Weights of a small GPT-style language model, trained from scratch on English Wikipedia: untied embeddings, capped logits.
MLP neurons of a small language model. Each row is named by its layer, matrix (up: input weights) and neuron, and shows model dimensions 144-239. Each number is 128 + 24 x the weight over its row's rms, rounded and kept within 0 to 255. Numbers have three digits each.
After each neuron's rows, "fires on" lists the tokens most often at its 100 highest values on Wikipedia text that the model never trained on. A number after a token or word is its count.

L5.up87:082140143115102122152075140115091123112145151083103113130134114112158129125139086170139117131166114153142124135137121127117135091123132135115113115138174140097124130105148128151173161158128126149137158080143155118064132111134098146120134113099155152133111132092152107124096136132073139123
fires on: " in" 48, " " 17, " at" 13, " to" 5

L7.up792:176131144126114166102119140113173124109153091154166150121155106097138117123108149189102156123115108089137189097122114164126098106110126145116165123108129122164082119117154116117088148147128156164154090119164093196101146189148190149135139152087126123094155125142109169164110118132126147121
fires on: " was" 47, " in" 8, " were" 8

L7.up1196:137069162126106158114132135138118127101137133145111141149117130123115134168148145073162106160132157144148143133122106137142067125124167103070117114076147124127127111123107159132148117100103158135151105110100115109127137086136130151185174093116118142130119113113110123102111138134124089119
fires on: "." 43, " |" 14, " (" 10, "with" 5

L8.up137:173142185133148104104166157108198122084121144125085126136118149146126191156116119086126151118128154098091142091176142106098158144129129107149139182150124081142129136164087117109127150071144133132120071115162115156106129097128160138145155117157108146156131141094114125148138131148146111125
fires on: " the" 61, " a" 15, " (" 4, "The" 4

L8.up986:140148103117087136136092129155152147081136132140135117116133174128114160180159141151158095119105110160126144112139116088136116120132159154126175113119110145144120129134121148098114110152174199079099111096103115143145135108161137118106151104122116133150114132145088079110089132143144086105
fires on: "," 63, "." 22, " and" 7

L3.up574:141151142133117130135122111124127100124131124127092162141104103114145189133117118134105119158114106080183115111164143122100083122145114129111142143130141111115108114147107101148178130113125163146133146111117129117091127153147106113118170139111114104115138151139105121151133160167097131116
fires on: "end" 21, "s" 18, "ing" 17, "up" 9

L5.up886:156173166133118169128091117160144168105126084100118167149128137137136123145141139115121133155177125139132134126172134129143094147120103097095129143113143132126120150061129141108153113154192139116110090138111127162136152120134129080133173120109087142124124161161082123101126175149093118135
fires on: " |" 37, "M" 16, "G" 9, "S" 8, "D" 4, "B" 4

L8.up495:143140109138106139101119069161126144119123086111115121161117139122120122118172121120111101155137100127138142119153104147141089145090096079134115166131135141173151165130127149111145102157137128105081124130097150102144142099160114097143119086087089120129094125132157112108131177148105112104
fires on: "M" 31, " Mar" 10, " Y" 7, " J" 7, "S" 5, "B" 4

L3.up246:118089138140130120154107115100151104137097167115100112158134158130153155163122134091108136178093120108134096144096115125155104128153105141120129138133165121144130159149153118152116136110117124145100127127045151136099121110143187133166113136124142134154134167102143126173139121164133148114
fires on: " of" 59, " Y" 5, "-B" 4, " region" 4, ":" 4, " /" 4

L8.up874:105165183106118131185086117119157158105121125094127142135087128101108159136125107082123147142159124119140106118115113122134132048117112131091111124088114078143108136137141096082113111112108111174112146159152120109137128098131140128107138085162139139119095134122115100075174156130148136108
fires on: " the" 53, ".\n\n" 19, " The" 13, "The" 4

L5.up766:101127157086110070096097102104118117105156084153151124150128112140155130164119122135081126109136128114095138100151077153134116118079121105114130144111102157125127136136127225085105134123138126129135140141079099090125175132110099103182108112124109112099094140086127139101149105122149114162
fires on: " to" 28, " or" 15, " for" 10, " and" 7, " a" 7

L7.up664:153138103115134084109127142109109099107167153139143129127116086137114144144129147097118119128140141104120120137123136133158147136088166096034162177133112147134113114151113138112152134152176130146140147169142102133118192116146133145155139104134111085121122140145121103099109151143118156159
fires on: "5" 22, "1" 18, "2" 15, "0" 11, "4" 10, "," 8

L7.up767:180112135155139118164156152087119118157142108153167114124048140142158159131128111129113095155127110136153152145134101124092139122167085124157125177151128124147133150113117108153117165114124134105103141134137098118128136118127156152130129135119162146118148125135163115159141122113119118138
fires on: "1" 18, "9" 16, "4" 12, "8" 12, "2" 8, "5" 8

L5.up564:144101137092129119144137132123147120126120096113134121153098168101174126149099148089132112132134095085123130133147109107156071113108118080143197148137149107119157127116142114113159152093150133151112130133166172195151107137164136111154126088150122142120107132117125127117103146157092148136
fires on: "'" 17, "el" 15, "'s" 10, "ial" 8, "al" 4, "e" 4

L3.up263:144134148113099101092141131115133136125095110166152145136139101126113147173107171121124149127127100157149124076183129110117110150120154099100125156144135128125117206127158167123121160105166112125121156148117122138105132157121137139150123139130115097186084129142142153119150152071123089106
fires on: " the" 28, "ation" 18, " and" 11, "age" 10, " a" 8

L8.up278:149160148176122113121132135117095116107117101158156144165131130133109148110138142141111087134147126134130088147134154149104113111093143118125109130095113151126162138120125133075122079133137109139151136083096175155166164170126129131124147135081104125118151132107095160142146135092129129132
fires on: " The" 31, " by" 7, "The" 5, " U" 5, " Big" 4

L8.up466:078147122103107125130122115119148153153091140157128100159139131104117153154117112145134100143141115135134098133126112107084126142132157105138134111116151137108150111119129161085120112159125156122112106114076171110111114113136104101136093109096120130129157114141106096140124121160127138128
fires on: "," 44, " to" 24, " and" 14, "." 10

L3.up26:162131131145165129144133141097156132088154126153131157125115091134131173196108100080116118141129123076113131137132094118137148139142121152105129175140097136165153132080110146102171153122142147128113110141141097175138132102151143169128132128139126155157112118077119110163102129112146133165
fires on: " the" 65, " a" 22, " an" 9

L8.up459:111095146150141131153125135115105152118131137122102092153122129142164186148125058148085107159093115133116153110170128124122124115125090132162108122109104105139106112126141121145163160082156138094134116142116088143059154126125125154166146095103159161139147152125156140135146133184086147136
fires on: " " 33, "9" 28, "–" 13, " (" 11, "2" 6

L3.up1147:181130162108150138064103142141157143154146106140111137127114123166126135148108120143142129135140124101110128100125139097124195119148153102064115151145132106144120180144095095092113146139144105141122130139151108095102149141124144124144136156147103126139097143129117126160128114159135132162
fires on: " the" 36, " it" 25, " this" 15, " a" 5, " their" 5

L3.up138:147124158114090143105102143072139136129119109155147131153117050115128162115110144090112118203162053082118147112165100132148123116087118115121099178116130105116130134113094101096152123109174158145110116134134099130131114149136145116126141156104127096139122134106133141145154144164116077125
fires on: "st" 22, "t" 13, "5" 13, "b" 9

L7.up143:146160169166141116125140140135146130126161149143153131134112104107113178139106123150146114175116141139099150097153083159137185075118108142128145094148120131158120165110155145096115169153087171154150109146153115125106109142176148084139131120116130103105143133163143118127107132097143131172
fires on: "6" 14, "7" 11, "4" 10, "3" 10, "9" 9

L8.up615:139106130154068164109127111103123123134114098104140139128168100118152159147118124086119138129111124136151140116123118154154132121113110143095143122122181157152140129107119155140195136124121134139099075090103113154089119111138138135202107111109157078148127139106163114128117091132142157152
fires on: " a" 72, " is" 8, " was" 5

L5.up233:117123133140089134131112154144131114066155138072135110131104103120134141138148172124139112139112128138137146176065124137155117112079113151129120120103117160090097136095117151114098099152087138164137144110104110103127141096123109135147101123076115116125089144116133141113109139128099115122
fires on: "0" 39, "1" 26, "5" 8, "3" 6, " " 6

L8.up1064:160128120110097114105123148117110107119129144153125183132120082134119135149132156079138128119147122107121090113109128145148122086079175107088126144126111173139139134136060079083105124167180155136120132171162123117115140139124126180144132128115141103153095101123118140125116201106123136129
fires on: "0" 41, "1" 17, "4" 13, "5" 13

L7.up765:143107145141107142158146124096117111120090160107113144152078140091165143125143099080115147079124143140086118145111112151136088123127120147127113126155100130138150157158148098129123113117112114127120156089093125115119145118110126149154105107108178133146150138150113156143093109134155109111
fires on: " |" 56, ":" 7, " from" 5

L5.up825:130116106078154138116111118156167131147132123109128096158057068116111145114106129142153125129111118106130115138130140120072128045106110077085143117126169135132146172087084097127166144149118154165110126123161113152111117146163125091170139131128118118127128121085163118165118121119102155145
fires on: "'s" 47, "===" 15, "====" 6, "'" 4

L3.up1025:162143165177101134119120134147164100138160151142138141158143116114142140145149124110121120137116123095133128108140086125092152111124121091158121099150100139152135156095108158151133134134128112150126115140108141164113124130177138090131140120111093123109122197118146125150110112148113146124
fires on: "od" 23, "ed" 18, "id" 14, "ort" 7, "ij" 5

L3.up1011:154131122119116163160138123130147139092133147124129144176133165092171152110131132116106117134113106099141101093147157124103107128104119096140144185114177135136135176134150116119115150132158121122086120114082140149112174132145139060176161082106121129153106140131106096112117153097080102122
fires on: "S" 18, "G" 13, "K" 11, "R" 7, " built" 6, "ers" 6

L8.up573:112107123097089120151144120089107165146177112117104124126068101110106125159130140103142137119155106113089136112128137116154114160069162111096135129105080156127099125108085110112140179138158121153109152118144097088145171133108106156147105110112118121114076135137137115148144150160088114119
fires on: "0" 30, "5" 18, "2" 14, "4" 8, "6" 6, "3" 6

L8.up1051:127124129096138178103103117112147103100146117106108172144101117142135153170163081112102118156175117110108109138091121145138111147118110111121154115144106166139116134185078147146146136169151139124148093090137125101080140120185126129147114149136140103129120115143158126162099143172142124132
fires on: "ov" 22, "v" 11, "iv" 7, "in" 6, "im" 5, "и" 4

L7.up477:169121166094125164149144110126161115116128105139142108207154110167165182149162148131117100149139136132102131094105104142123141134123139109150123119136103147110138148117113166129156142114101089116097131122089109117122133154161121086094108138127128166130095124093123133155097122098138146121
fires on: " " 27, "-" 7, "ed" 5, "d" 4, "l" 4, "od" 4

L7.up700:163115121125108139117145128092146150117188128145150099115137115072152164147169122117139111154136092084142116141128124113088119102134133153140149139121123146170075099108124130132113134147126140147109136167113116192093140155141165135103133120124078112150158157152122141148108125111103123138
fires on: " was" 58, " were" 7, " originally" 5, " not" 4, "ly" 4

L5.up716:157145121147101145109163115121183124103130104141135129123129120152124148114150122110109078144146096136192111183145102141151136111127118140144127171125091110074139176163096165123132132117124194123133081056069144089127130131131110156139146159122131105130096145136154150140090167145112094124
fires on: "1" 30, "2" 27, "0" 16, "." 11, " of" 11

L7.up84:111115152119157143121128114175138101135124101109135150134161095088139120133100147104096144143066114129145143107131118134142092139140135154125109180101108140129145136161138138125145148135114118119133133131119108087131130158148141140118160133131150148119112110121096154152136088146126150152
fires on: "o" 38, "om" 9, "ome" 6, "ou" 6, "l" 5, "ge" 4

L5.up593:143177155151180134095131110136118151085149129115121146144102144149114146134173168124069097146164124133121071113152103132082113106099175122122143110095110144161157127114093108131104145127151107144146127109105155111154139165126139113127162156142069116147149150126103139093082158144123136108
fires on: " for" 19, " of" 15, " the" 9, " to" 7, " in" 7, " with" 7

L5.up219:154108121107116099088186125095122170128161071163167132147137118127100133118117172142067131097118116143141134103168105101132080082124105113115141132115145144119130135099148140121102143135156121136146095108110123157162136124125152104172177097141147100172120171145156139083091188135082129108
fires on: " for" 35, " and" 17, " a" 10, " of" 9, " to" 7

L7.up443:137124177133127107119144146106127164163149128175152100141100165111117127160066130153124106122164103139101148133142131111069136125114097125172184166163115126103158115136118126080143157153134096121130093125145101119178136141141152168112150115128116126105140121163107101161108143105138127142
fires on: " " 17, "0" 16, "_" 13, "5" 11, "6" 7, "9" 6

L5.up403:138122127141181114124133150098138123080146120170111166130111127108137189145143142099144125153129134117137152094151122119130167099133111170123112175160102111159114138146122119140147153124097136188146141146120107126106109105153159147130124146115143075107119166124155125142117096125116154160
fires on: "4" 16, "2" 14, "5" 11, "3" 10, "0" 10

L5.up313:192102124090103130113157109114146150148129121135155163134128092152147137140161157143144124137116142138112131096193090138179147132100133138085116185131126100095111141148120134119126133072128128130130103164147154156149122131112120139107108167162142106098149142143114133092114095147123103131
fires on: " \"" 19, "um" 8, "ib" 8, "oc" 8, "7" 7, " to" 4

L3.up690:139149145124132111136149120134155137110118133101099146133125121117153111158124107122119114116132115101096142153126141108151111099056137092102157118098136120165136160113111154144172177102138138129113126098110115097107130131147165131138133121151134098143109142113157083131063151111122119142
fires on: "." 36, ".\n\n" 33, " became" 7, " In" 4

L7.up1187:114144171092093143147158137163127125089124105106130170145139123121176156144156133136081107140154127152106128111136071131141103112115141129122124117074135113123132164113138178090131156136151139125091110114123154130158153145117144111115128113123135130144104119139149151101132190152125101114
fires on: " " 64, "." 18

L3.up582:099128185160164110096152132146118122112131170090119125178111143129141139155097110089113161142101144102142106113127167138148154132114176120106170129165124084105161152145127142123155131101121081136127123130128146120093105121137180086135140165138149157121128165109112145100130088118138119150
fires on: " \"" 21, " for" 8, " The" 7, "per" 7, " “" 7, " by" 7

L3.up483:164147102144104128123151128079149128134150158099166125113104067195111132120134138159060114126188090150112146149142137117133104092106169128134148134126099122105140138121135141118123126180147146145118103125100130133175087124171137166147129141113115154145113133138131159164096156125135135146
fires on: "0" 59, " art" 6, "2" 5, "4" 5, "ed" 4

L5.up1256:147137148130085140147113113080114124163139164122150138146120093133121129116124143138088120162152096109099142126128111164133118110077129093152127100096094097124184132118135140080148132118154119149136176107105116116148124095123146074139133130119114124135078122108118101128130156140154136133
fires on: "4" 22, "0" 17, "5" 15, "3" 12, "8" 10

L7.up366:170124135180131089106105104144120162160164109160184137114109145110123154126095123169123103149169144127139155074134112151129120128134149139146173182127120092122108188107160155080106156146141111118129157131144113096125126194147156139094106165103108125111141141127103125154155113102119112121
fires on: "0" 18, "1" 15, "2" 15, " m" 12, "4" 7, "5" 6

L3.up1126:193152128140176157116119141103148129135095123088075167111083152128129131169121112129107127191096156093089159124136101121137106106118169122096131155139165136162119147121137100097141153123129139126071130103104107150129170126164177150135114107086111145072146167136101153113130130146127123145
fires on: " /" 29, ":" 25, "," 16, "1" 7, "2" 6

L5.up1225:148096142128102159134101149130138118139145129118124146161106097128172137139148152122129146094141122129116138161069103157162130104095121129053165151102110102122137134140148099097097171141120180140131128124097158119067159123105130132164134120102134122164114142101103151112079139165142114120
fires on: " by" 43, " which" 12, " with" 7, "es" 4

L5.up625:136191128117081173088126092088106111116154145139101115129121098151129192134125134133153102157142113142135146104155142120123124126101137074175140147142123104111165103121127134152145114124163130109123116112112116152118132131133091106141109124125090132129083147123113112111123123134098130102
fires on: "–" 43, " after" 15, "-" 11, " from" 6, " of" 4

L3.up1157:152190139128146144146117112102133124087115134105139146170114113156151139131157129135099104145122113124131100127124121115139093089134120150129129097140145113103141175114129101092142117093128145149135125125152127159118146160166170156136147157115122136082146176120104121119135147119082121164
fires on: " x" 17, " He" 15, " he" 7, " from" 6, "0" 6, " to" 5

L3.up494:129110123141164153167134133130110115137131147102110105128093118135148150165152063099120149136121120112143100157089110171169112073106107177100128140075116123125109147129151104138147119094117155168181132128111150148133117123110134115150164116134134144155148140113082145103079147136122135157
fires on: ":" 31, "ion" 8, " wrote" 7, "aps" 6, "ake" 5, "2" 4

L8.up1234:093140140126123107078159122108128116108134089123142135144163129110147137138131124096091147106137115137150173135178082184129084172096154100102111102081124170134136136113127157113132172161089128141145107151107159141089146154112127113125113109154136065156100129109131136129126117120131096137
fires on: " a" 24, " to" 12, " of" 11, " in" 5, " new" 5, " the" 5

L7.up1144:150136137136107121125099115109133088125145111096131120110085129132132170103140149108136119088122136144113143106146127111172157166143133128129124153133103167142163152122123157142148158127121145138115130150127156123091152112136149139149100140117136105091156128098131127143108066153129098127
fires on: "7" 66, "6" 28

L8.up864:157148137110148144144150147136121128114132164114081146177136114149185165167124156157155138145157130137141137105152111144135120121090096133137133115092168140112115146132137146121135143094122136140069068118064113096096114136195146117120112069146156152163116117052156079096138124176153129121
fires on: " " 91, "-" 8

L3.up1291:145151128154096107076085111123145088117140091097094095146129147132123120102155133111146168133109145120154127132122145133180104155115165094135143121126093153151161130127080160109116149168145116145136111162129133086184112128129128119185122128142092122102137149136121056136118082120111103140
fires on: "8" 50, "7" 37, "6" 11

L3.up953:204135130152178155070161143089132112141133116113145142136145141112152125098145122112057127130150115144128119091139100143120048124116090113140128128110158132128118147140114165123174120129134109162138110112128103133128121133150159128163141137151129105110140190121087145115059148110103103154
fires on: " to" 45, " of" 28, " from" 25

L8.up14:131145131141099137142092081143115080155146088077130156155103052099131133099128127100110121119107092146138109112143123124124123079086157109063155136121076126117108174130140146127137137155165144176137126151134115110130159173147139096122131111131113106119147112133122077123129121120137101150
fires on: " |\n" 23, ".\n\n" 18, "==\n\n" 17, "==\n" 17, " ==\n\n" 15, " ==\n" 7

L8.up476:154156125143174110107119117117146125106119074151140100120068134141118141135106118101124134186177131131135125135156054145079096159154117103120153183132111170120156129099116111120131116106156117111158130117120123139099121133150143156092149133123090132102122133146154142159140104139136159122
fires on: "1" 67, "2" 8

L7.up1245:134122115076091153125107118096130107112129122151083123170119080140163158120134086125074133122102053100159151105138133149140114136084145115079162123093139121116194142120145120126189153121123142168121122111121121168096145103119118076146153097124122145176094126125145091086139126141157127123
fires on: " a" 18, " for" 16, "ing" 7, "ate" 5, "ed" 5

L5.up283:148107116142126101177165113129125149143164141110138151178080141132103131188100129120086145140149128112156161158127118116106177133131120142091115147142099118134144162132110112110115149134124106126125103111086121125125132107142155102107166118120107146143125126133126106149140135087141120116
fires on: "0" 27, "2" 13, " of" 11, "5" 9, "," 4

L8.up1049:159145182106133105126138100156171135129161110106076177184118111170130171156154134117152123121115118147148145128197089145133131135130144099122152118095133129117112140110083161133165134092114103140105076105121114128124124135130122148159135123123166145115104117120091123119111132117111102140
fires on: " \"" 44, "==" 24, "===" 12, " (" 8, "with" 6

L7.up1142:135086133101099149111105061089136144076149098091142139155119097083132152161134127107107121133145106140168112090132120160149093133094141181064156138114152147145117157098150137108108152096134186121083133123059086145130151120170157121135120103122135120149132120149152145090132142121120133149
fires on: " a" 44, "A" 36, "a" 15, " A" 5

L5.up604:122155152161144081134127112130132100129130125105113129165091115132160146121105133155117087136125147135106121106124102132146096101094122132142116128161166104114160108143094104133137148106162115128157104105108128127100121128127121174132136137131141115092152134098108156153116099158145144167
fires on: " he" 26, " He" 15, ")" 14, "id" 5

L7.up471:129186144123141139140123106154136109092130161177129124155093132152122126107140154133113120127124105101151131088151120124101100095105176083153122111119148129133120119086115134130131129117166103108127116074113118102129129135132126107117110131125147124143116150116069054123091077120124117139
fires on: "-" 25, "–" 10, " of" 8, " in" 8, " en" 7

L8.up678:100154146122120118072099140065116141110124111157083126161089159125127180121117106113147132173148108119136111143072154132137146105077131079121119126153135112102118110149117120160169126154169156130145066117139105132134115144137143156122127140096121114152118103112138145135151126127134114164
fires on: "ov" 14, "p" 13, "t" 7, "st" 6, "z" 5, "v" 5

L8.up1065:162121163121143139105079131124124124112140119139112164121079115120118159141133146125119163134149157129084129088160104131079167126138150086134149167155133118142139141120107155095109161104133107125144114146125155117108087149123131131101144129161115165137144102139119075139145109134180133144
fires on: " a" 38, " the" 11, " an" 8, " one" 7, " two" 6, " four" 4

L5.up1285:131154102116140155136158093134087134106155100135069146130109124107177163141130086128124103132160097095153117132126124123138128154119132138126150092101139126125128134154118147140156160118155144148121104143096074174113122154133138131153144079133137120094135126147083105094134169153117104104
fires on: " of" 23, "ed" 10, "ual" 8, "end" 6, "ute" 5, "ing" 4

L3.up80:116149135110115137096104131161116120087160115142151164117143090175128134102135143101137113131131123084150129112152118159105130110132112155149119141132125106118132116141118073126139114128147133135148127125152140151081128142186162104114130156094083082116099143113160138128125080150090096141
fires on: "e" 16, "ill" 9, "ed" 9, "ow" 9, "air" 5, "'" 5

L5.up1002:148109124119129155171116171158134111115118113132132126139133125085146137120096129080100119109089071112134106092095125154131099120113147160090139147141119106141133167168120118130149157159116120166081102148111137152120124138124178144149104104115137097183136137098117146115093127124145149135
fires on: ":" 33, " was" 20, " is" 12, " were" 11, "'s" 6, " " 4

L3.up1050:101173097107129129088085148123126111125125138108118138128143052189109141153152126109085116164134099095140109108110138130140137059124149127103158089109152134178103136126077109081157140124146127174112135177159155151125138158126137130170150151123094122140097135086101149123129151139107117146
fires on: "," 30, "'s" 26, " of" 12, " (" 6, " and" 5, "'" 5

L3.up666:116126158130125110089116152121120132160191150154106111115154085184122153124125111150142094108139110140109108050181078170127165094133128165146144098100119114141153136139116110095135088142140116158164111123136139116131164188175121096152115148115083129142109173081112155134106114143108098126
fires on: "ll" 17, "ow" 12, "ill" 7, "et" 6, "erv" 5, "iet" 5

L3.up43:134157158138102130176140129109158102136163096108122115154140150145133159169173130116148087132126099147137077092141103161123132129118112093127103176102112108113188144120137137149138110115152129134104156103185136136133132143153206115125162147099088111115159126182161122126087120113113128116
fires on: "l" 12, "an" 11, "h" 9, "z" 7, "c" 7, "k" 7

L3.up1252:103141119102106149155140107109133090126109110137102143167094150153118141158139127119127074134122098141140110103102119103114146107132172142148144114119143113146131118154118147118136127161121113118098110077137112132101173114110154128159084102087152142123169150079133095137069123095109142095
fires on: "," 26, ".\n\n" 23, "\n\n" 14, "-" 11, "." 9

L7.up66:110130135121106048128123146116093083141133106106106083106112135110129146108153125129108065153200156136148122121134159101156151083123105170156128108122131125144144123109125094142144153104139139111096170114119059086105110109149101125106133155109135116143070107104159133140160197172128109123
fires on: " " 44, " (" 8, " November" 8, " August" 4, " January" 4

L7.up867:168086137104089123121187100107111161102180072109137125160156158142136159123168161109114145123162112115138116163190120121137109135105118107131132155130094100118088110128163175121129169132156170145168071115180091131161119115131128146102125117125110126145094124162131118129150136164084128159
fires on: " " 27, " to" 14, " of" 12, " American" 4, " in" 4

L5.up92:143086122126139084145130152138139137120136099134132131156077104128141135106136108086152141141091155122165144133110116123113163156135135159118139180111097123157171159134130104153148140150097105116117130144098095150088118158167146093146131137123126111098142193130115156127117136096148161132
fires on: "3" 23, "0" 17, "2" 15, "1" 14, "9" 11

L8.up1329:172109130154120116117149145098144125113151175107118124127078099146114142141159136111150130164134138106135133144125102137109166113093154154135109145125087130116137171151134170105156165149093137146139116106107088149114156145130145158124135145100125134111083168109145096175145110127089132131
fires on: "1" 24, "0" 18, "4" 15, "9" 9, "7" 7

L7.up380:120138161119137133128078131124184123097119080105136152121119087122105142137108122058137142176157114115133128122134114149126147059123110094079149178070137091154128139128121150077162121151113121130139138181152146126121151134140176095147123116134109104117113146118118115154136117121143143118
fires on: " the" 80, "The" 13

L8.up1021:170149193126140144104111150125175132115141141124122164147100104179132103181122145094103137145111104140098131092169132129092097104125125123089166166105120076148131165177093114075150156106120092130128089110173105089147120098139180140149089104149104145162131159119145117137143120113140133155
fires on: " a" 52, " \"" 36, " “" 4

L3.up1046:144084143117127119135099113091130120121133147102131107142134086159126170125101153146127141153142060105136150082103103146158113124080145139104156161108121153151155164151127179131109163120129160158114100119151115106140132135132125127147101142145121113106137169109134117154108065136153119136
fires on: "5" 38, "7" 32, "6" 16, "8" 5, " m" 4

L3.up332:151165134119127123125109108093111092127139093149084133134093137187125134140125139066119111155132109116117126094149125110169092143118135101130158128090119122129168125089106140147100181132186146134114167144150122135120136198175127170167131148098101149147102123124119146147136156155106141192
fires on: "an" 30, "ar" 16, "el" 10, "en" 8

L5.up15:140088158128149143132122131095151116157149106105107092131140133186152113143128139047093089128136129148130153111166105080142092105114118151121115125123120087112177109104170083128130160146148149152101110135124127132155123158167117139154148150122087160140099142129147081091128138132057122140
fires on: "er" 17, "h" 13, "el" 10, "en" 8, "est" 5, "e" 5

L8.up370:152129160137122152098092116147134155154138114110137162148130132151133110152114142123066132114096123129118152140138123160132157126111141102084145145136102155122113112115088118106184136163160179118120126124118105123139123105146138100135119095137133135127135149133121084114084134132133110172
fires on: " a" 42, " ==\n\n" 10, "==\n\n" 6, " There" 4

L3.up600:115106163121148133154087126124116122079141167183161130137138099172136120127152118141084144113151137118138112122157114156106153145092135122127114136111107095104157137115134139142139130151162111124132103133118115146146167119146149136116121154148115132175128125143085121115103092119113100139
fires on: "–" 32, " –" 28, "-" 20, " -" 9, " to" 6

L7.up238:147112128140125121123107137059156111135110159117121127123145137156166126128147151115132128174119088106132107126130139154122147115145118162161160135119112113129156120062127131146112156115131109138140149133100125142090128092116166159130132159139099111160101159090063128158075121124134129147
fires on: " of" 25, "," 24, " in" 17, ":" 4, "western" 4

L5.up1199:126103149074078126157126096127118115129119168137116145160163129157147175181134126146112131136146117123133126075100113157122130144162107131117148130118113139125132155110143154090165137158150123111092070125129161135139134131180138138107129150136134144167116108139100160135158150101168132123
fires on: " " 100

L8.up94:201084110124117146148183121072147153107190117174133135170178161157181127152122153156116178153112129124150148122138139144116084152105145140110160139088150137133108128125097128131134172133098147188161114131099113138154103153148201158127136171103108148128140189112113138152086132150151117163
fires on: " is" 22, " was" 21, " under" 7

L3.up1217:143123113129130123130162137093150103087145140109119158126107094125119136159128122067129084160114118073128122110096154104157141105117123136089108190158104091160136186122148098102127143115137180127123127156139112129110131172113168118142147138103124080146125119079137124162147095173122127154
fires on: "5" 19, "3" 17, "1" 15, "4" 13, "9" 13, "2" 9

L5.up293:133153157108102158177137125113093125143110106151132120161177154129189167129111124121108124172137093158149137143146098146125103142141145164145152179083179135157159157123151146110190162158153157162093098117075154119118112110152110114148129140135134139128090111105132101099145159128148151129
fires on: " the" 39, " " 24, " a" 6, " F" 5

L3.up942:108106150105114159142127140108165141091148092093131109113126119099179132159175122106090136154162102129156063117147143123152112144120152116116121125100129111102113155112133152131154153111116166135091123133101077127121135114162141127154125110134143133139107135128104141140147129166059084128
fires on: " " 99

L7.up1223:146131168117132123123120079125118096127130092150143150180131099160121131107173125104101088146144111123139121145117111122115137128104151135156136134101113135101157143114104148111102134145155130134144105096090144142142133170131132123158198168124081135102130146110079112130147114138106178154
fires on: " The" 62, " A" 11, "The" 7, " He" 5, " She" 4

L3.up950:122146124101142128139134122114165127134142120083145098166138135167103145152139111086112091158168083159136068081099163127104105140112105086150159147126121104118111171043114137094128149105172159102111115101104136130114121152149151137134152159110121108124133129148146105137127160130117111130
fires on: "0" 36, "c" 7, "ov" 5, "N" 5, "x" 4, "z" 4

L7.up629:131153117149137126159127166113116150143111108132158131111083134129132130169132114094127097119097081153103132125130105115134145130103120159123146205151122140166125118134131116102135148156113164128143106172146135133155124119117155153129104119115161113146131144154111099127121121117115142100
fires on: "0" 68, "5" 7, "1" 4, "9" 4, "3" 4, " (" 4

L5.up741:133144120138096128136131155099139104110123154132113125143130136136137110136163152131077134132185072139143075166106146169138111127122131150147139108100124111104127117143140096102154121121189138195151127139138136120111119109142142132116137134126112123167089120130110115084106161152107102163
fires on: "3" 20, "2" 18, "4" 14, "1" 11, "0" 10, "6" 9

L8.up286:126125113112088115104082111147125115096127137104140097163124111124169127149147125144106112066163121143155107155106146144162114121113129096162131140120121124093132165072108136167155153125107130120116131119094113084088168117175084130108123111136149116140087123101176114130104171137093098101
fires on: " " 53, "." 17

L3.up1191:147148134164154131148130066134126148119137102136158138115072111092143210122146105138141131141098118130100100074154095168129138127096134149139130160153125101114103211117140138117107148097119116169143140084152115116121116161122156117100134162102118136093154127163145142153112106098124131136
fires on: "8" 23, "0" 19, "4" 16, "2" 12, "1" 9, "7" 7

L5.up1035:144125123146107164152122121085141155127147108111110163114079131129129145166185115069102124170118128112063123134092095136159094133135141138087154123144126136141155108141164161129119133085128160117085146094118122151099127092137144143168120136090125143109096119108160164129105118141113154130
fires on: "1" 45, "2" 21, "4" 6, "8" 5, "9" 5